python train.py --n_layer=9 --d_model=512 --n_head=6 --n_kv_head=6 --head_dim=64 --d_mlp=2048 --vocab_size=50257 --activation="tanh_gelu" --norm="layernorm" --norm_place="pre" --norm_eps=1e-05 --positions="learned" --qk_norm=false --attn_scale=0.125 --bias="all" --tie_embeddings=true --parallel_block=false --init="uniform" --init_std_qkv=0.0232 --init_std_o=0.00632 --init_std_up=0.0232 --init_std_down=0.00274 --optimizer="muon_variant" --lr=0.0117 --lr_mult_o=1.15 --lr_mult_up=1.23 --lr_mult_down=2.0 --beta1=0.9 --lr_head=0.00531 --grad_clip=1.0 --warmup_steps=200 --schedule="cos" --final_lr_fraction=0.0 --batch_tokens=[65536, 131072, 196608] --seq_len=2048 --doc_mask=true --train_tokens=1271000000 --steps=10729 --dataset="wikipedia_en"
MLP neurons of a small language model. Each row is named by its layer, matrix (up: input weights; down: output weights) and neuron, and shows model dimensions 160-415. Each number is 500 + 50 x the weight over its row's rms, rounded and kept within 0 to 999. Numbers have three digits each.
After each neuron's rows, "fires in" lists the words (lower case) most often at its 100 highest values on Wikipedia text that the model never trained on. A number after a token or word is its count.

L5.up1310:459433477495463492556512415576530494495528546479502555653438530495519463456512461510451509455474461382465375407481478473378560523489486422518501550575450508480509515536521594538439565574536434478496498563517451556549533482469519531440486555446573462531514463441483559509568433511406432513526506522476542494505566540513574403564500522538446501542445460556485479599419491498473574499494491567517520486543513515512443481422545501478484500509547471472512619522491475524485480669452499452489555513519549584510444492559414507529497495584557545493555508473455552515499461505530454531508513472433471578595452486494455514486475480524456510529525533548486542546500565516495460488529517488503469575592520500513510444450470469532524534502559519516546539460454465348441488568477448
L5.down1310:480473411536449628444519527447607553443559519477522464452545556463509525498463524570473421500544550464471552492469492512194523487546487504499441599457576408394565462514516448500560456486505495544470531472521491618603474385486404536551540474481444403557482457498371457527478512501480543490471489490471479470563449563525470541460446520534477590460574447476457505452555445569499483543536509507509559489456522539476519499469520557505554490591514516596559600530455487513482517562476584445485550583498450489493487477517501546570521555502491570515443509436425526473506419506532517465546496486552540530488539512529541482383477470417462581429535498523486505505453419557477525380432541458469535479451512541570541516541520480451540383546474508515507526497544550543605426505626497
fires in: "the" 78, "s" 18

L5.up1736:529592507439512504556522475569496492513434468507575418461538468455377528483530554468508555468610491542439539480476505470427488522511536552531528451487396437456491504457396528399466528497558465527425500683565542426439562503547494475503371499495553443376525443469464395547503458488528473642476471478422588477549601493456457504540497512508493498435578493461495472468559576523523580492510545470438430519561499527511536481468531445566540483515514497601522432467556455397577399517474506357412491498564514508495547457534441428530514447450482576473544518496473459538565555418476424465444496544494507500411478490378520548586466452535443554460449508494496496535539467464498462480526541460538413505536542456566427528466550502505440501554454487539439485532516484492472475415468526
L5.down1736:442389493484506478533518502514529489558471599417492541412540592426505459557479455546515450512449443435492556498405486423555409515596472500478428483400440538444540502567494509579522497488536528542543492465410578473554483542518453405554502528504543481492494437564376470560467608544499485523495414529506524548503516502426535528488578565450588467497434531537553414522510563550399501466477508511506475570504504448509461513510445413519573564520473469590534552555540554605513404495471486361533532485470478426469583542450477539570461497498515505520548470444546517527509435557394543420549546454502455520489450521495525499542605562516530541465486495440535437561537505460493489483395474560520467513541566436622518397515548535523458469607448479567556488479588529470489506543515482
fires in: "in" 31, "of" 21, "that" 4

L5.up302:486408550486545476555539520528454489482492437389580411566526546478465534544500538471408466524473405560393518464553554449469409509538463566411497508516469552606456521459551434543480505501454541446515547419554542498520561474513453437421488471530484586437523471442470518483459503451515454496519475506525566447523494453514520472607534527567511548474498491445450463563506558562564511491463402549437494460541495584469523473464450529614545569492538560571476483512476437501544551514386534432516475406536485535505513465535443469415471448487311549542529489520509511518510518492460424397508451606426512448509456500507516494615446491503496402508419530603438498435517543439463431498509442495458481565562515562451537547461524476493553473553426461590553387525511545566350547569440521
L5.down302:404493486426514518438544563449472548566474479469465554456560410465451571449552403500536581523528540499514524556569486493538592468444512529525477470521574550501496582622475468547561419443460463484536569531465445541604489521509404594547472500511520622524426528494455430564506479544421558505459563513491491530503502472518503452589511543519472529533536486570487479483481551489485592532517527468554524502596517508575472428475537492399484492572540455571449503452558483482466441387455429389388428525421431574587521416441522522427507542547529530527491502471508482558570482542473559460481564474498484556449494476425495471496561508461502558443439486445499507427511508475561553573546541503545533598486454475615458503536455395494516407501592541396508490521458505532451475466536430
fires in: "of" 80, "the" 4

L5.up1955:542499685513508429569520513443431566477470417373453525461455470490592537539506470473538560532498451510609463509387578568484445443582533420517481514486514490471491452469547519434515478489490403541478471498499435469537520408570462475553484578453534515465554563435504514444492507518445455499471449459481533537463530554537446536498543486529466415432488582472463565472488501473509541390523505485451521470492434559481463579549452609523420572456534428462540543443479492567425504565515529428442602467582516526516577526520513473570489526507517564520534463469560542540568526424550512503486433522445452500494518584554471566567509478536525613486509481595547554511542461478534513500554504392492502476624502576393540548565473384484504419465496519452498453567465439524544542576443493
L5.down1955:522445545450480560477477478535557526479496441397489452512488551434440551434516557433509452457550552435496614558570471445543522535572468578527495466530564488475468465508399489444601514553545480545524519465546551541499569461556446506417516482494427527535545424584579501583558507562476459492556502485475529572485480498588537471519481514465547514532510576503545448448466561523481563477479435537498514492454510571505479520494524497530505574475583502484473529546455520503569466502494504441465400520555560472551489527495557505527447500515521426551516492535496576402458382545443506482471518453459474488485467561441484500453544622562482416449513542500497534509469523517521494435446555547499495451429551544529450507480516483369504481454469566529453481514485629463440438511551591
fires in: "in" 38, "from" 9, "found" 7, "on" 6, "through" 4, "into" 4

L6.up499:502498534425459420482630420465491506421490566560543414469419443598576489583544518459522435538451444505537414441506504570457475512511560552551549491498439595502453565473491534458565467543487444563437526568454544482441485544597483463491478524516537489494616543480488522345522491470488564491515493528462448469444480460565431579421558544543427566487576496443577469519459486462456546481539546473482422482441461497471545497519507475556632543554442486520472496547534423495545523493418585473504426496634549550577539545475510463593582490504545447478539419437546451636527539516446566450578460525476504493522475521432539551493524515497556490507521427576372455541495452438493461458538536488441520604528530567513480478502486558482519543546521466490462574474513498454499534501560500
L6.down499:496509389522564596573518562556449439494453519523489558531549540467593375467460504494547529548448445484562543494443511501378600564550540476534605555399455495496532545439393512520511500624572502537460540489533512497557536484469499447529511540578470485469432424541337433544526572534449478480534470447491520459504475498474385529511471425482567534516429462577574559544554549570542425374453461537498466554471602537514552482490506487469512585471521461508479442468565439517499491509530583469470444482515452498439536446493626526523537534484489442507476481593510460586411468478492523447478485479441560486511468469582535489449493408498498508478539494469578425446524441479513560469495522461503493575535468593479528459635434519386558405575423569599473432447543527544467515422527566
fires in: "the" 24, "a" 22, "dtxsid301009991" 5, "and" 4, "2003" 4

L5.up1590:499650602474454461566451566568516504438523505600426502520517508512474442495515432459528517476455515536479533489455529548505455485437520555498467485569468522515452391473488503489479613500462546524492579502541437499497527443465520512490424480568505528499547478491449435520499516482374440436559472550466618452532473410455548407474534427520564414529462472489545496545504428478590444554525431502473530540515578562487444475513514503491566476456427529484549549509486481474552424580558555497484520604478517516619426545470439576461505587523413566391495489471512496490539545576552485537491468522489473414527455495462520431480459526503496468474521551482612540596496370469439536531578419485570391473514558507555537501511532529480458556514562434437567518418507584483416502522568431
L5.down1590:539503528579478480498472487592584488485472576487555487516507526554441517560491449505552484551502504546497545625596633570578519486454482399360551431582504449539446567473593568465374434456461573423429498427494525487553503420508466534459451501442498457525546435483455555466498417530504545464446505504484435471506589541469470474529438550601404468480520554472513344511498431430563457524463489482407518485503511458487445538526502552513552452488526468514438550568424420456436554466546481473441516567488484463532470499446483546447514440487476422451468519532428595445468548532488426470569423453521434449450551451494593469447451488418507491544486480536468488445522486450509492520504379552489453444478559511417499414377409523520494561492494431414553490436551561411510468407437516
fires in: "and" 47, "or" 11, "for" 7, "being" 5

L5.up1912:613410439416527502574486518592495658462472492443499528558487451490557593494519475530467520570467547519488521496430550547555424442515443462444508510442560558444480568472477509425534514457512366492508477549446512511486498473484467560509461485553508536522532451517481486508498494470516480552528450435495446569414480526531438536506548510529510519450618586524519590481456610454568460535454448537522486394496548379509448434455476431527476604498497454397457539497445511511420572526521561459434482586504567631502460524434432499507511448454553514463511495494536489566586529521551516498521524501463411469513339505463563449496467571537469507583476505497535558501548541410503497527457453552471567397484461595493592527514504490480582523496523568462458603551475497475528441483424463
L5.down1912:496396417478527471455487563521560514526475570502542486489596571499509609610523417480528431483484531468483437541522530573481403476494438477521486465517492466446502448439463514454536522467538483483496555423506431488489507558448509543497409478565440477513525551364491465504520519545616451439354560531452454484587479412478442494460483477533534486456567497528574550508407520425420513500490371458503539501581546441534530618547589547491449553505476575407508539458471560395495519535514469489603534535481605598420584434483496460478460463473498531506492491581507522547539500441457521518474498486540453494595482537543494568463351544519529625495597517521519513518484521528546362453508586453525479547549555440518530562595498477483514558458507511507466485363507521523538504578423631
fires in: "in" 76, "with" 21

L5.up1878:437567461571455505546562397491480441420458447493527446548498557463569526509546562574594504509380427444523521472486510570462451518574517452478493483478521566426485520496561544560452489528498457559569475580574483475471503523532514483564361447443480510476589502491479562459533522572521555521521478560449561430487497554486492516492431535547432503480482457509450429505531507438494551517490579586516485539532477514489507540488644554463473461500474435550587516479463452465567559555415435441484470532428511489442534519534575540543532503540457506529477439500515459553490516479507506454565418484442546534551498485555442532494472582537336554521500504522473402485477525466504515491467613554477556518541549479384491500490515483397471543549572547466473527502513433446518514543462450
L5.down1878:506486503393583532468537514512497496510524468520628489431452484474503337524450466559470508536437439485452430556493562574482503484509464540533506471465416493540508415555488442478448553476519488451508512530543521469520461511579426443518557481491463458409491439609318471585395515461495480504477511435511549505516516521544502438502486561529446531442575547492556549495577565553482497447440448463617520515481496460550460600500487507542551566520506489508528501571495497436494520528525441444537477465558464550582588483507532491406512596482513500475500545488502442417491454422489491415559509501434491522495518593498559456579438428486493489469538549543488570505466473430480473519522481459590458453516476485578488535472557451472457489489481464499606463548521556566541469459590547
fires in: "which" 32, "that" 24, "the" 6

L6.up1911:609496473458472549476576532572592519460516528407503568580485582500574504525471547553486499495559500383448570451392533599437563477356459514475488481446499486432560436534559465445531424449548422484573483502523497496513518485487492602516502385515506495510513537506575510480511427395539576444512592493486539529450514418636524468483436468414529486479544480475382415478547493432523508502501531538529484478493486463585422415572498522459453503554484499438566436536440478508476518538610480462463454536555528522473536436460533570497652514477540463522527380464499497582538526553454501557428473548479500458541517551542501500388515495421447564574371429555455564453479518422457432517479489482477402548511447507521535550441523425501537463577539518533510427506478493526534516620518439
L6.down1911:471547476536466517510366521603447440449501500497391506405595515464442535412451468638556482545468471543451550473547520614420526510482514449486458507514587461525524454449601476540507578600605432584513481463532544561499530548549466522484540514483528609487529507512523457478535486427415550485542460498447554448449530545462447404490469529468553562539452519558502465517543486482440440507497558557501526508633525423592456542490482461622477533477472555541512547557520420546412506450476495502461513503527370563640509495495447566467495582493486524442445547489506529506442575516481469432497463530481492525538593508504472504513521497460382404492537487414498471427504516514439545481578529424455516461529492499502469459499517487527563473497502480467503459525405508596511435405516470
fires in: "the" 23, "as" 18, "its" 9, "but" 6, "an" 6

L6.up297:480539464543475416490514474537490530523506494498460466449498501541457556529471478570414554504572470519482548475458526516502513389499522517520529443593504519466568533455563423432549574475560612411474541562551482482580439479618556568485559560628432495475547545440550543474465445526482415449472594552503581493455451450488531513456454489518529486552562478425464534528516484519511532617487473590572466569514514492469553505590517455463619582517536496631478563548516530531561503535532466509578407491531544512573474540431486486570470506470427477568508446543484503465549495484449531545578499482450400539545397540489497516468582475510463538431448433507515623458507495519537497427440413441511398528545501528507660491465473514578501543560509480556540498464584524453563472578583463
L6.down297:497508462464429517488552447515614509503431474501489501495519353538553548461480520418616521440529522522509505557516447558575528474519520591434469566511542482521544468445574521592551521502556545480492473542534527476512450428500463594522425450496501503489507511484558611451510506613614541506503542475515517514502517508479515403521521463464517518548501549526449411464544454484493431495526408488512542457628448425436490494570601502468461510609511495505540503573491437489499508386494510592465548498471502628501487576529473529530565593487521382440459451609408526486456595347461477443575499505548524557439544519495485540549482453396509486506609531439528548522554461547571430483529473548489520462479547537513464585370490481476513507505468550419490507530454461566490529485451511
fires in: "and" 69, "or" 11, "but" 5

L5.up1487:481465466512613571552480531501588392475622412444497494419470629453413589397407569502449496555421475470481514478543544581500484517516519498365423477467477567574507501581508389542471420485530532495590528492481525460527476555525531461456481502492463545427523482502443462509449462466543486556521515627540550448502513508521452566551432546598568501507564468495517487559473504589523491515554451495511474467513450505446524510373589489544499491517517444534479492479557424446526507514417475545436490507520508535473557486476530537500562398458439554489549525452470497436478418497435378408527517482443517539512549511526524452598580539491505586613492494448489508544547478543513609504473508565472504476518474546519417475415490511459516389532434574487537546386533553478520480518481487
L5.down1487:432526496491488597471494474488531503473534577512528539500553479543440469563492532414523492359492537488502500498442526411556560549442547519487509473524519543517586477424464533458556562358510483470477432503426468577479499560519495438495541550558437490648459542538475558498524469572369540520608484510495573486437528491505568409449517543478554492473551447555515522470498491474475527364493545554547471611518474484508434471568474461492575494533485503541520525584487502636518532470534523448506436546450490511476467484531518516348470521394485484591492580518541550466438506563529540567469498521517477449519494530495528518461458450356591506524456572462497367467457591503602445519530536444562455504516401433561615518554485509470486507449524501471579466483463499492646518450522487
fires in: "of" 53, "the" 12, "that" 5

L6.up810:514585544489611489558508481518469503454444502525480553550529490520543546521397479539476521503440503410438406492504454518531464475505439507534445403471449507602535504533537638576538501440471568440552470456478495530491507561402463462520522445437490581578482478462554495490522476488405428509477529560508483430516460559515520484504445540499509513508557556560553526457478590548417522537457506528565426537449459551459570461634524411549516553502499492530486543495474424514538496518503507453461471486471499532475469556442467438502547485525399373578565546471494508506465463564490448573495384454464583591545573526599483541483465412471463577539427441488575576620467578530473447523500509481527548492530532573482485495537540455525518451579585499539548491452485477504357391493541557
L6.down810:419413435463461572511525465543502426532582501497527418437419516549492441440522503544542465528565504447495608528457554531490500468469509589508481581585552580405466544560497433482509471522531496539442554478519507514642428433518455453511410500611567362436469487507405527498538470523383564487535488457497550570417448535459587555482558493464487459482505470498406452537494469479542536520477417465485534533564563462573470504394484521468543479572518534525480519574505503490515542491441510515549447523532472540508529487519430543534486565475553538480527503562480424542544493517438494484546538454485484503485504481459517491436540537555533421457545446479515465416494490468524503449524561421484515539478554528599553489578561507460539509424437500489451486481549520529577460486534459
fires in: "the" 27, "of" 15, "it" 6, "from" 4, "or" 4